Weights of a small transformer language model: 14 layers.
MLP neurons of a small language model. Each row is named by its layer, matrix (up: input weights) and neuron, and shows model dimensions 0-255. Each number is 500 + 40 x the weight over its row's rms, rounded and kept within 0 to 999. Numbers have three digits each.
After each neuron's rows, "fires after" lists the tokens most often just before its 100 highest values on Wikipedia text that the model never trained on. A number after a token or word is its count.

L8.up924:420494524515473565515451520494542473497399530512470522540474464449494499473505479517485530480448489494459466543480560526469537492514534562566496436525548480462528509580472551533499549491518553461559562508515459537510492506450535562544477462509507577552483496542461536504429453578486471539554460545537499440474554443501530532467552480461456500540491476512458501509414502465558531483469494461530500524487601527478438608549477514443482541523465481459475529545444535600491453463461432516490468493539485517582506562525508543478558484558530452515513541515458467500502538518509476551511517544488523536520505480462397473444553472472497580489487540538453508507440555532378421609464514493468517510494453465520520497447517536471450462546479446462480421513495523463534482498471490
fires after: " |" 28, " in" 14, " e" 6, "-" 6, " as" 5, ";" 4

L6.up460:492454487490518464468522518523463522467464527512501496474550508529452471510502575463508446610535499503564502550482637551539486488521490526425509490396490575518531461428479436499497483486480452531515465487514481469503466525579506476475550564542511512505491510498540563499486468445552485532426401529586496557505501475457441508421490482485506412484505440451569493496591538512514593523488490500539426492454536515498469465468482482484452550542478531482551548506462528541533481534464501588490454484530448525393514408539469531526497494494524478444463509474546421511474517470466524505560443537472473559463437505544537425567507511472522480496539514463510528528514495439501536488568508434493424545559473507467486484505524490583514538478489468453529482461562512502517517482546470
fires after: "E" 17, "th" 14, "h" 7, "T" 7, "hed" 4, "e" 4

L5.up531:532512458527457593504476515492442483525527454522441488523510464466460526536539529565454555387505532435469532465547441508546383485462470457578477515485481458495556442501466523511437483498394476498497495506553516472472469567528494450543460559532523438494493490523531478420506518443514528483615481441478473517462545539447519497541582477476515514504473438537469483502529497498471484499539518535498501510471511493496505534561537472493482538508555472556528498512514495542452540491452556454399537493512476534449503592469499484535527489458444556483472475491495577484498507488543443502507502484499591426429536503498491523444517384546481530473489520533501513487467525501465497509502521518451524537511564521511511515406507553538540552618472546520567530410467456433494544479500510
fires after: "°" 18, "ol" 12, ":" 7, "qu" 7, "ib" 6, " app" 5

L6.up839:428548529581521540455467571466482454565537453433467467598556528534485520493462496471449514475464521496606533498480513480518459473503578489456501516534532520463436516469453506429509509561467536449520518533508503532502455532492464448485479526544481512440488490429494442566531537489490527528504498497540528578511517414565539489473539499413433429551499455520453425478446493538520543439458535520520461524515471455464495504469479532472501544554470507542475496482507486471522493476499542481512594494541460522550444473480464520522492552527497506480523492505576516508512506482537548443555534482506489507534462420481462482455551564458593522568540528491498464502507477577613562528474459455571499563615516472535506502498506504508546481552510493423500424407516469537467499474494475
fires after: " M" 15, " C" 9, " T" 9, " L" 7, " J" 5, "M" 5

L8.up960:558479500497533505529544462506484517457488523513553581496549520509472420542454491595449463538503536536479433540466576518457539484517557467456526494501581539514524467457487464492447563518544480526562543565405434443481503462512462441569606572449547488514529506527453533494491542504503510500562496506541483550470437453500500468479537530416577476456416486491471494481472510478442546493517500443481464545445475545578492477472510554454492502475488547533559484427463538466500502451496505476482521553520438453476445493542404521547527558475479468566541520435529507453514506515397525540527533485518508509510473592524446545509547481478451541516494592528454449426491506446501470523498521508544500501498481561430496519500456458538468518468535520527498520422560541547506500494519471
fires after: " " 25, " h" 8, "4" 5, " new" 5, "7" 4, " H" 4

L11.up647:547526454500591475474506529486538469453502548443566547539508469444443428497477510585505542483576492488468468477493511514571518514519482500453540558479554448473501521480539543495535437492414579515499486488442469509544544485538481516480582511503493463519524482456498536482491533493441524528514595521459567519449544575563450447468445481502466468451461497447460506502476480546467493626523512454470512486506549473512572418501571456541476515495520542451489478534520539576493459450477562542420506461508463498513517551421471484499520512530488468544484537467556510440442490491431436455504427498472468542462473603450515507478532447498477544526514565492505449498468487503421462526494518463532469480462495464466522530548475556467430539551426529493467453507492507530521463507602497
fires after: " " 61, "18" 7, "-" 5, "12" 4

L4.up914:461472469546531489486454534522541445470482483487462496519551514471394491494435524546572459510478507466421519452465561472539496493501440400480520475436486515530509438521448448489508479556500466525479497463542469528507519504452512458489446465551584448545509501522506518515584472466511562494497464487499502458480511427518499464490479455533493477522465515544551492497487537381475518542483380502489483449461497472579507431492443573599521545504525449480573481507600490464481463523514461489511533502525525513467527512515507425503551430457492452515446411552497522515496400522495595459510482425453542452496542520444529493499546524489522540509511482406454523481512544580520498425530468518488512455554470479463476564520452532457458426511510540540561500506531498475478450528510485
fires after: " Con" 20, " con" 14, "ec" 6, "D" 5, " dem" 4, "i" 4

L4.up928:497464490500540551567442471498540530484482514493566461520457459524473522466539466478520604456514505456538581476499454582480540425435525499556548492475533510495482491471525543551469517542503499512587563498535513483456505513494480510509534545509478439480464528576433499466545494560467426501484564420434569522475514460492508438496541543504488466421474513488518474529548442423517448501453509485509449539482504512457487508528554488531524529498543506585488528551494556466487452501511521480512547534538447585492485489473578523460574486460474515490441454509566506415502503577462543428472500510518479539524489485540517434484631510413526501490503535484515530505552488519479512494568547497592465494561473524611461524515503540515434507515444468594541524510451507537469492488542467
fires after: " m" 19, " r" 11, "n" 9, " An" 9, " s" 4, " an" 4

L4.up235:475482538516462556455448549560469533472531503505423546439472550501469486514418499511441454499554472593502568440533512475553475481507540483587547507526539495523591526451530505453613472520538544468516486461444513546567413491546536524411469494471486501560507503453515443539591488483452450538491487485481494432479549557461442431573474446455467499510441579444511505510490507509481548508465419560497539520454549510470467455470462506569522544468490509476525539449469548451521521507473463531565511500475571550506545484478550470519507422579507530485497486496482569510498538512435589547483501504471569501466501493504470486489596501506529459482456549527504495529497536478515474506496490472499516512513468508490494500503423424499503407492483498518452398527474448507533513540453526
fires after: "ig" 19, "ri" 8, "h" 7, "or" 7, "as" 5, "oy" 4

L10.up268:406531460406508468523430548475505469499573491470467518484533528498440423519550439503514437487491486464549571481503456460628546515502421460524494511464513466456496455532454527487481530486488545561530567505510535440520508507425526469564465515509524536494492490553450489518506492513638433449509508519483500491498583497543518425474581529553490546493472516518526439515520480548477472462552418552526506558395566499521448525472461490516479532530564471459494486591547535496474524496450540553447474566526472533538515516490481569475518466565444528524520469491434478514499476504478533485480522490443496468495552473512443463481569582515525512484546464467485511523425529514565537496485496528493460461432537499529503550514519487505530464535494459484490510434494442449500544597461474
fires after: " was" 21, " had" 11, " to" 9, " is" 6, "ly" 6, " of" 5

L4.up687:521515468563450453496450424413462520498470492551504442523485543597481511499536451518487492428467531424499543445473493510434548494547498523455490468522498557478497466523464480476527486536464450569595499453424444559542420463572521513525502495523466447468448454500500477605571469537496459449512505414456535493530550502534479499523393527502449567489580533502450578519512544471519498523472404497517513539524490581499470471530481528508513504488556528490531481454460505581527489463526501463477565469445482495457490513513500432495496503528491493516562538517583442510522491524495532580471463535540484479473448512456467502477531514397511533452484575495520525498502495511530588526483594460508497520448530502568493472537483475508441434479485515541481453454498530575544502495492451
fires after: " f" 37, " D" 14, "ed" 8, "f" 7, "F" 6, " d" 5

L8.up873:512514512545423495451542486542517456421469521477489457458459439512419484499480458483490557545530490444464451560552447462477518455534495474529523518489458471487523505531523572509404495482518498501496479488507469509561543470532580509501478446487484562392548488425500546449520502537464512582541576406487494493476503514432574420533512521510508519482509561502464497539473545434481521485439499504479575455563496449501511469590538482525494505519530478586557468539461514483479486473396460461486486495468497443604523639548483548519520461530520523431523570551510433549473495502440532554510465522528536533545512496495536483503471552497447566421516478505496461428533476462506477485469487462495473506451514554457507523545535486510542524467521498508514479422536476530560512449532501
fires after: " the" 36, " w" 8, " O" 5, " |" 5, " e" 4, " o" 4

L8.up772:552534451488442478532474452376536423496474507442524531447440512523486563563419510507494487491578442526468534459463462457507500504467551436487473458455487479510473496528476451521459468555482471546608465501493470494461466486492489477513507483511547552521495452469438494466474452540510493556453614470530527480583564508471520471569499519506488537547542553500456470434491526486505485532442514495529488485510448483481495472564458488470500460587547472443452490458454487476467438475471568462509537487468505494484523510518508552438551496466479524478499489519473570437548519480529541395522545490516559501509486566495477542610589528473548512530525470555521483472505487425617510448512481441490531429497489426512443467458497529556472498529513523487449525503494554484465556434527464
fires after: " f" 23, "ish" 9, " k" 6, "ar" 5, " h" 4, "ret" 4

L5.up279:485538514499494515482440471458548502511536543489541564531524556517548517427466535546485496495437525454516486498444480550472504473503518479533496426500510537552523458567531539456509554486493437485501529540525545536507546505517492521457460500483481542418444512464483425487500440504487541515487485478503480520471454515460449546504501539465541490451489478538452538505448506473459533563382482533502464545460504505538503543557478476421415490579492524526483432503454505471527561446457508468518549469537509541519469485378495486536458497435504477505500566515549455548499524479548507444444522534521471480562484556590487569504574469510472481513531543489496559524476510484465528591432482393476475639446519537467540453523538418490434428519537518493533474425493491503492466458453574
fires after: " " 28, " c" 10, " H" 5, " of" 5, "t" 5, " m" 5

L4.up292:495449535539537473526420435524459444482471469463423523551534525464450519542472520490504458484519518489530466475492473504489543500508451555463484541452446494486514509525473461498501536508531476502509544438437508472518506444414456496481515501467544516518512509496481523502507422515525491471402424461470547506582474501480480424514535492497503483533562506491479597588522436496499478540541578478438536524504499451457474516499485482475544563468530462499486407534472408460499432486513460435521478549532509486485500521469505543579502538522514478457470585443515537565490548591536458473498507441466475551461487619574444538520507491544493531458491474506545490473514521508471448437567514489580470455538468542491558491467460464397505491497406439569452482482509433553422512521496487
fires after: " n" 15, " r" 14, "unn" 10, " Th" 10, " un" 9

L7.up661:517503549459499516451509484510457474432519514561498416497543513451489451510434495507485510486485495509479554531540487512479520501501492421498488486505453490462523489472554517521500508517524489544552439526469515467486543535490499501476475530478589510467520471534493488529536507475473522632472492446544518546478496541483448461544489474510483484509430445512499519537479495459475418534504527565548540513545558495503527499525546466545496453480582479494503543521598524495473549464549560429468441509467527544546507529430420533478430486487612491455474487451560542549474448548436567570621469468486500491490465466471462475510510577543516465461494502503550472514468437494546372491487437444402513502460521539510457532565473499489582482475564576487546489569469441507517448521529449
fires after: " the" 41, " The" 8, " |" 7, "he" 6, "|" 5, " be" 4

L10.up202:464519460435522499518456497521445580507468511583484504477505531439515469500487496497536522541495514501532545504459455492529516498436563513456505501437545513480515530549450547461529401469475438530571538516428531508517559530525547524443472436572499480512467430473472551503477512477552533515499472498489478509459502435454471437539545552528464499572560581529462537429472526479531464526461525547418527493446464508538433593525551475512476494516472415528486457483445524464484568519501442514465443516573518444487465539532467548526452480435472516434483501512500441491499517495527494463583509500469498507483550502518485507502460557475611526529569512495487472484542601523605470501559506552474546536485495488521461500459396477496465515405511446508497488490540453575513471475566532
fires after: ".\n\n" 56

L5.up273:490543525530493547549467546465446553500450503539461521545518485527526486539494468465473536424479487430531492503451577549543588559534538489472543514568534519477557500519479483516539465518460558441483553536531474549609470548510470527547509543566449528467565462566472499586466573448530518443483474547479556533504520497565502522495563469553474554521530565505454477484476473431460517539462468519545460561492461581454486483512509524470472499420526460480463481434494490443596501460470563478456478445467469457538476499482520489509483490529496471553552461451496528533441516478487557421537540496459541479524500464442550563519527477536516540441519542465515465524506592539464548512520468519482509496556439503489473490536462513509526498403600528597506491447500541454471526524460460
fires after: " F" 22, "|" 10, " f" 10, "F" 7, " Her" 7, " D" 4

L5.up618:554487517423419486497523491532450538509489489474501532534448461566500510470538468512503509457459488531499514518450497547440523505499459438517538484534492537494456466467403536515537512478496504550509486425460485481508530548589511501506551531537439500495596502564465477475498524465543503457554536482501528449500517471511501535493403511507428519506453471490536476432557550467514561470588484464468476490458481503494486495470466505470486559431472552559429481434504516572499554543492522411519572496541523536590527520377485535545467440496438515501582475526416575529518410519458564537436463417503507527529484551499529503554498494498478544529597488539531508500567454489543468474444494512496553488501529492493567460513477516456496589526520513514481506493501505456411520434538467
fires after: " p" 15, "act" 8, " l" 8, " pr" 7, "per" 7, " st" 6

L7.up913:462464468505487507493514420504530517559537480379488498501487489580505466516502443529511510480540487520547510435405461547522433449495455400553487480522465548507545481453500494547514513570500479476507511521469413523528565602569492549475519501502533550566566492518396578459461428483517518503538536526531495484501502511473433537480498473512517534488527531546523439467516557508445472485489493541527466508496533416455526488552495454498495554552442503429509482504406538495515507470423535476522480556529547505516527562503461513513501497557487532507460537568510372475466511534483451529507501471562534589431537533525466506515463470549449459496558502533496567577496496447505545452520539467506551491477536428534517487454474515508443507451502485503482515455426544476560462508492565
fires after: " " 22, " l" 9, " b" 8, " st" 7, " h" 5, " m" 5

L4.up586:560552526448573485524491465455567607488535452542451450484521496490433417538498466522472455514463517457515471468485491447591593524477528444511498469524498527499495512463506463502475506483386439535464479528577457513502543578559502478510431478514523483464574533507507501522489550529544540502587467548502508523460500500494500581496524417446536527466500540504441488495508487428478492528535496487439473481525472501466480557454416528481510587497524517473451477521448433486445473459526533452532500554553479536555532502523462429471534521505466541513509512508520537525462469521460529476453427488511473564500555546516590538489476507551512543582493510503510471469543524485609476493522486514493490497540517535512567489437464518445603483601548519431486481504496565450510453467537512
fires after: " part" 24, " p" 18, " occ" 12, " l" 8, " compet" 7, " dep" 6

L5.up936:531583435435466503516514513525511486541501504510469505435469546574468488449560572465459525510573513496481497504487508469453561469493523503517576500474449489527540520542514486467452518530516431517506540445534507479484476517490501536605617446559511497512512467529372438505428483530506470506522457536509564606586461419493426523504488503536454496559463518467524498554501535560476572554556471517516435528531556475473541469551463476544408524498477499528486463575508455455519518520488500517528509502497479500482499468520536452517540475548473522581438515417443479525484512540466479520487512519583479510547546453415477554495546594510447463465470552475483497527518509416472457503505516524556516522537455503580438498504560469513488422544480464462477476504518519491474474490538471
fires after: ".\n\n" 68, " d" 7, " |\n\n" 4, "ant" 4

L7.up657:499553527493481412500499515478490567465489497528423586438626446501473505501548432520506522493428574471542464522556467523507438507437482490411481520486546543502504493483523462484478511512473488527525549545478488577520538495522434508452477514524514467466470477430466510504528456438574462528499457492470514456528492478461455514522496465494450476481542445548472620449530492493468485439501521537546459463493487540521534494534534486473461523491559470462594510485450591568544512577536533510480491548510492540529442567581445533489504534480460549458470511496486477422517542460433496518520487479481537447431526485457535493530538485518481440535556484499474546535509548440508423515498500508545492482484606504477572520523529580487489545450504444492626526505454526470490465506561492
fires after: " " 54, "th" 4

L4.up202:534515470465474533500451486540478552483525511478474467511497401524426440521519523526506522508535491544502509543479467518540561508494505535471535474476541585562464477547522509482532506519462497447547547480446553561588516554433440430515488561486466506500519454461529418517541468571555561486557474560526465458455499465503456528442526558480485485486533500520500522500468419502520505538573504502480571470474559494446518456524454527501507418520548478544484414368506496442501497503539497581480450556570557530492460503425519447478494545423477503581497560487496548516495471528468503502428541417520529507510537533494534518524380511443473460490509450470574492499528488484458502490520417487469516530520472550564479573481508467457506446515496532484487452524477394480527503505464528
fires after: "im" 21, " v" 16, " N" 8, " n" 7, " r" 7, "m" 7

L5.up633:534497509462586553418502536502516568490521497492512526475543515516445468564418520449517530518463565482449500465464516507534492510515491463447532564535534520478484458487462365428478532488521563567483456511498498484549498482562572445472477537476544466440448518551478538530499478478421572458534552453448468484459469476569491510598435458480552507472447494423478445508511591494509427509435559501487549492517505546483504487523476554486448555561531482525534489453445487464476475477434444504448523480462549537503469488484605444458487535469508562514479528498454472542471524483503517491463494520509476484435490555515510480523536455476570528549485492481482537507460520513572555464473486545447504609431480531540459488452492485526516460498515495512489408548535471515421563542475517
fires after: " G" 28, " g" 8, "c" 7, " L" 7, "ys" 5

L10.up127:473534487460478443460492485516447575466469462456509488483520540563563523437484551492440501447477502467546495530472462486427470484500606466532580569478581608464523489570415448496502517523532440534503514522526534520509481514585489463527468475594469550517505486510444516513491526499526452499541488456485512497410553491482528479514446428443531501492485512491479447510553485475537503520506470484522508437496403456573497449484454459489507516458491493514524539486483522561490441516500529547561504511492506516535562563450461504489487492466491487465503482528484487532503576524515516490552469434422546536492516557520489481533523478499529505541462481471549464481490446476498541525525549529407534435375458551521549485533512624457453448492482420452598488509448466484476426487498482
fires after: " " 37, " bel" 8, "ch" 5, "at" 4

L4.up401:503449471517408572599534520461513500524547500444509456513425525548516571421598406528452513537462517501521590520509480517493475454507446510479492554468494499548459482482495527507524480531540497514496508522489513512499471529529507454436442564506555503478576496516530481475557472509496486540437566467596511555540493555553463459484489462491472503540522488492483443511473507518475459570518546468542513492508448490452589476537468514560530533545559548468526526507510502484431536515420495474530535517502464471547510507455484570615569440498479470526472518554482453433467467546504439554500495480520486575527518490535508528471413514521470443520582520491478490473562454475492480528480486569469459443595643514560460517503460508478477533479520472535504472452466446534508519517484496
fires after: " s" 19, " b" 15, " j" 11, " pr" 11, "b" 8, " p" 6

L6.up336:470447497454539513523570477516513486503506525491490467570464506471518475478574498490535564456485410434524501392471543521514521491445540525517520518483544508411537556502509470446498510528483495587510522490521442538469566514466458482473505550480520528441487500490538548554453484520582522570506526458491438449528518549478567492491541566611461485524513539517432498524479459503509473483530405501598552484399510438428525507498538509447471475471494508483476465556507438490553482525510441495462467524539564448454513487598422484444515457468435458492515493445607491478459471452456550449563480513546552493516459494499499446556517481539476526486521486535497547540535537463485522509445485456466501514504497561488522491540506446437550483527488512523498409499436501419431483477469512
fires after: "E" 11, " l" 10, " m" 10, "-" 7, " c" 6, " C" 6

L4.up329:549504590556464432430462516536486532502530511470450521480536430550540497458526463541500458525531556485541515456542503505477503486487438532561452476516538473540519541524507503424455554522522451466575512518435518465489523505456421448515474463514498525486545516406521517413397467492561495462565392459419449512506490529549548545471522481457466557481543487466547518539482521515486529537528449459553478498417433567520442549490557496491501495515526473488501494446446499500544441425514507502528485547521601553584483450457576475506469464507563501525560496514540586547408488515484456445517459524533546573501484508460570499554541515526463509481567543552474537492503476545496535539494427444456522538502499485513492520528475439492464482543500466505459519536525485477548503519481510
fires after: " M" 19, " R" 17, " H" 9, "M" 6, " m" 6

L4.up712:461502426476490533524489457515447457408520505458481564505584467431565504579482483499484460471473464531530554473372497494477524515561487513597495503501494541601461507469511556451533575494516480510469483511450544491541444503490457511503473513525573526523481534560456456517451491524429494478414509436488475448498499534545531511495547495545517463428452512493487474528517516562438457479514525452431496485529511555473478451481509421519439476557561478528478563495466471476517545501475462441480486517561595442464533459515455541510531530496451505531452491515497446548475485490527483537589443450503510506496465490527544444511548436504475519525469469438519500511448497494575486436435541563512423495495449505587481549494473490562554517578496492530453513476457551503518513469502594
fires after: "w" 12, "y" 12, "h" 10, " Sw" 10, " I" 9, " W" 9

L4.up407:530445493519512525456533477566489499443491529458475514518547403457473486466497549446525432521513514498518525472523464511526553537522493448441513515499529482528464446536583441439409524557493431498503507517487491496479448531471450454523491483542510517459530495578517509484517461410520484545485504544541556530500493492503544437510428499442497448443493523529531562492506397403504510482552447510499477472517526462460566556580480511458493414460438523575490493525537550546530464543499470567468523542497541544482537457484488492501530558480493432519440537442439548484524486506538576560529596516513521579568532539467546524503426508480462511494515545572592455598543495490480544578502519500528500493501482482512504575531555482495450478517543514460519422472580486483493487504541521
fires after: " pr" 12, " f" 11, " J" 9, " V" 8, "istory" 6, " v" 6

L4.up778:544504551501470470454514484463483533535479459499512521554483557524498525445477596465465486624523565523458485456504504556494531489482468516507501494440435527479506561484572459485544494442510536499520506473530523446471473454532535438456492550561544531495426492515511503519480438489576508483473505432540549428447491580457486494586511528495488509509403497427446468470479501507486459461498507542413469513462489545494509484543422470454518499478548499494512524521526525555510463450515516589544487535593535519490514441503549550465556561541480501488510571487465547461547496551579549547471527521484552404513490501440493444486529505520491564536454495502589527464489468517495514519451364453492475496467449424549475513509392542533501458508530511555507510420514512485485501497492536
fires after: "l" 12, " G" 12, "h" 10, "m" 8, "s" 5, "as" 5

L11.up601:613429553602525477472518498470520504496565572573479527539535491471488469462439480444512507468482421488444474503557483429523433519538494486459508497552543454519503491485507552507456452529498504453557448508428466553515534481464497452487568526446514509488466456579426520516507483392542538553601457531549545535508569498527528535490501563394471475547424470514475459476444493522499547483429567426542496475515483526516496526469454484466544532572516438555584504537493473545445498454448534477502459501505501503453466511548480513466491452480441495520562509480478490451489498504471430491523530474508521533449490542527482504491479512523543470469556439537479502448482455487478489473552497469539485503476522504461486532579460442550485482491474444508478502473452533523455513503646496
fires after: " " 51, " F" 5, " for" 5

L6.up190:464481515492498499496525469464481460549475470473463549560392571444505550526451414517468481475542482466437575518476474489467530476541438545562543473510499498530526496537457507531553449481536491505493466534527513466476478487445491480581480507477560543524510547475521535543527477529538491481479468562495480454529523487498508527429490463553444501492491514489543526416518407486547536482523461546457538474457563497496476519511460402478477480492577503565543465546472543498473479469461456537526494476481494461505486532552465543385573526530482539541496499536435502476434531485474542495538475505551484488500545537469547528532527496468571520471535646515541425567501572520452525465459453448520513512500491444552517498521607502471444495522411470485468394531478524452567493504459561
fires after: " |\n" 59, "w" 6, "ite" 6, "," 4

L8.up295:487449570466528499511499528501504431427517456526550575527461476517481484545481435538531564455487471499513506464451498531453547519475458469493467479541464444514468543513530474526539507516511511503468520503498513479518489553487518491469536536453435508472549438473432478489455558567580549424523515420549536516562526478440543510530569564479559501460568504516503457475505475497479529430515519477384500499471499497553492544484461569455457461513456530476484510454490461465534515514517514479577465521537448437544552567463477485481590541452496460483477507480459595464425572526519527477496517454526517441444441510493501483553563550414460535468512488564542485471529512546484508477456463476592547537493480553585533533511468502483524558503554500528440513407538497525459486555610491
fires after: " m" 16, " g" 15, "s" 8, " th" 8, " G" 6

L6.up747:533502472517473449503465567551467410587549505445475490482488451495446540473486553543562539510474558518548541460497438491538463482532543521492537468434584530550583463535561427428463497459517442450503532548514604513482472432494455488416531534505554496505430462490467511496466462461459530480560449463470495525451494492536531499485479509578483534421549420495446531514498516466464516491537501523603487521444500437491490537489455464495436449521535518508520485467455479516428483485484507541480426514533546514447502503495431535501492489481510434460486619505437480450492491524511517497596531528481498521414546520450425525478503497532515437484557513498486480523577514562518503522449470474494519503491465529504456517474470509511475552526476418486512565503559557557471481570477541
fires after: " " 25, " a" 8, " ass" 7, " cl" 5, " imp" 5, " the" 5

L8.up696:529490505471476501475449473458469494500531513494472549454458477430508497524484493475488541461482486449491457509508507509536582463452528501600472523460518446532494510449517586486508447518474569469476515457516441525440473544526490508582480427456528469492508428457541498480511448567448510518485531445490478463494513527492516461509597510552430520500486515539481473496481433456554475476467458505452475589519492515595557440536539603415409511502554592549495512509469538480495535537476540511531433500524477520501497495480480559513535519530523433451465509513526547511497453473438499528534491514464548531507510523520512492520517504516551491534534513490523433512550525537471504550427489499369537528439515594546392407499549494547580526489531513421549541493495489462482472573505563
fires after: " the" 17, "." 15, " \"" 11, "===" 4, " The" 4

L11.up597:497484509494470564511547477537560464497429526566449533514454476551487369460517513461583542490487471477536507532510465493448495441460501500569599546493530563533486483489513539461469442523461548432531415537519507539498477486501457521473482512459496446499508538555488516488526434497554500451446525545612525499425519543481451488524416485508519430492466480484492450539416566564471478493425521495470535491477480492534476509455471436480464621531529471448548529480495547529442483503490495447417491517471488488496479482554485461491480428436485516521467506503552492476500509538491437448545483483498529480487506569516506556486531531424624513461477444497469521522519500520420492513474472488435510513574483454537529520491571433490500530603463538482526463492513441470543462471499514
fires after: " " 59, " |" 13, " on" 7, "On" 4

L4.up137:504469502496455471517434542562466470590520494416508495508484569519539472499542570468473544475492504566453492509545454493485464481523511475498510513465529442487562564431512526439399528520530443523531440537433498465562529538523533610518481465560525481618452500502537527555515566484533476517529499403510484513482512467470433515434595485495503483462513548508472520485523557450498564585447492493445534518508485524462586450489553501497533562512520557498484479526490427547508504486482538506444500477562574517478527507480474550477550470492469472473503478458513433516531473531528439482537453530467503505505501479465487491587465503540545479449518552513470520527526566501470479590536523486561554441522449511525478484514512505596491583498471499433479470480577542467427508516438542
fires after: ".\n\n" 76, "\n\n" 4, ").\n\n" 4

L5.up888:440525460491581473488487469448484552511537542475546489579598509508473443586485485532491423519483556477501489491455483511545499529471496482494462554535420503525516465581540504462489493442539484544513499517461481553598466501495457535547458493539519572547480476519513491537531433526479530478509521508511524530490506496493557412529524428493484459454482470451458526524431494494490482453498466549545526563500545540516536537523620551509445539458525485383545480508503484554479514431497536535470469494504601495552500487475550532520491535521514544483597478478463435605482484494517471527552457471514526447480517526472529546467516481498555610521454546536501486440483491500512565467457499470427492514494473572463481479491421443544525477541473520508534500396511522528553458498436450
fires after: "he" 20, " W" 11, "O" 10, "y" 9, "re" 6, "el" 6

L5.up803:528486483565455527450519586479501485481467544471538516499496453570446439492518532479461492497448457574460485514476501491517494518524500512532504440450604436443519516504637513494518556484507544470544517527486548469408490465489371530541445442492490453551585460525531481483508486504507557532451464463590529489477535488432506501500447421531495461434507469492530429459495481460462471519502489536439587519549520510427501471504472470482531503500566494514537487473522556556521560525531447465514489550491426508479465541550513566508489438517485535502501523479544489476542448440487568533458555510574518523536597539535467455526471443546501502560525527524506525448594502531506537495473521520487565459526446406535551489470545502473481495503512551450446513473471462469496464462489467
fires after: " Re" 32, " re" 12, " O" 5, " air" 5, "O" 4, " E" 4

L4.up470:512493429435530562532506497420490538539499484449523501443467468548538519510459487488512497456496571486535514465493504591499492505406430541488555462447515499510415493521488515464573488516564494439506478553567532472502473489480550491536549426482459498502508467527474569509567534525479511429432504540462463481449476455423478477589502500455482453449481542448487467466465482494537510433503525473497509523454446567519496577505494557417414504485489554519460514535521496458478452446493576509439485459433548533539553585522519462537495481493513544479495518425449506533553568511476500432498489478501451492499490457523444506546512467513500492522547482541514484464542452524487561449486515582421490500522528561638509538503470570474521452482451502562493477411492463538486553524508498
fires after: " S" 13, "r" 10, " G" 8, "ep" 8, " p" 7, " g" 7

L4.up185:502499575473518480451562535472532495521528496543497470516501452487479468495501549521485494518496515556490477543493559510457435542469424524528492521541520510512475502441495497517560499478443502472518535502489530496495621506457542474446538522521497570442535485464530517520505430519501539507500558493484478424412563519441584490529578524502456426488490515508449466485599540528555495456452411453532482394463532463497495510485558521506546496509528452465474501451542494493566453483505423474561434540534525510542538452448495554532499513494546516457511456514482537514556468550496455526509465501569450454534433501495461512600508514463481496503475466424555473491387606446507489543473480474527501534581576493541489549510467506428501485450542530476521444540493509536519402481534435
fires after: " me" 12, " c" 9, "n" 9, "e" 8, " T" 7, " C" 7

L11.up28:477446467491473509556518504500444539549557486468485532523550542514454503472453506526509442541475448522500494552430515457450483547445494460481561445563454489428494455481454528507489459489475483472587541575529527516508486427493409579516488503480497503542474514504510513478509572477512520472504426483543546514526482510553499529523422569480475482594412460552477536444452507490508478455426492493498518501538503480498542539575561488473591481527496485479453472566559564487531550451395440491549601542485433459463497532453485469493483443499520518496515513483453487520456428572506445518475549492482432520488511475487476402517513527490542466523522536515547497485442530590557510511514507423503448543486526461486528498474568515498505440542553482462483434486485456472547536492599450
fires after: " P" 14, " L" 10, " p" 10, " O" 7, " T" 6, " D" 5

L6.up796:531520481617542466450454496474513548519472488506450556493566499569502506553482463491545542473453502476405472501532606472481444566455519522510515513442449485480485474527487517545463488551499492482530566539506536493497442508537541428469538522486454471576507516500518449463537511410547436477511508531500471536488470505488445389487542530522508451414544469543451485498456438488502512516496499557606527553511544518585482519614500487503430536521504454543506541447544507533498508535506497465500493514487369508455490535494520456511456480516534431515569530530475525535457514492492561522491467488478533460470468493488487503508502517526557513530536494461480428509478468517485453554543479529549495501496483546593508609489490522491511512580515423450512520459496472607491517568477431
fires after: " " 46, "en" 8, " other" 4, " an" 4

L5.up135:407528485496504487556519532463483525534578550499454462555500459577509516562462459474517518464564485410482560467549481577533500520491463493567522503546506534537403494526480424455454437517435439506505540549503574493555471575528517523518517440530520499599454530502451439466551556527494558467529508540543538572583561417530506502570531524506504426552533438522420502414515572546521461515527487514529563471490503515555470536507485538477532559465488476538548556473483507464474538486488548454500499484539453496492507511539483505509494544424445525511472536467549518503485393461483456468542482580563519529492494556492510503499474560475557468421469498499484470503474538426482490503569505532524480471517517458504545472509419492525493554510498515531479543469463513487450558532477462
fires after: " f" 12, "al" 11, " Ar" 9, " F" 7, "att" 6, " For" 6

L5.up485:445396538559552423515464520488513504504463506490419513496461498447531421507496455523567489470465516556444513467489545452511452592487509503600501445564528508554461484522503441521548461534392463477517484494488499453514478518549547462427522544513552473457522486461426524494471527474541546488500492499449508523490540506467450512454462492514569509509450488501474567508534534562487448494461481481504463530540442558463587509470599482462462480494496458483504456476478518509522487458407458483548476500594490476592551515512484595546476572501507504510438530435433511501443527571464504507570528507509501459476473472539540564482522445461475442457501463473564459507466500508527468562452528497482465489566427460541454488529512484517498499521522546505543425486431461496526561485561528
fires after: "n" 12, " n" 10, " t" 9, "e" 7, " s" 6, " N" 6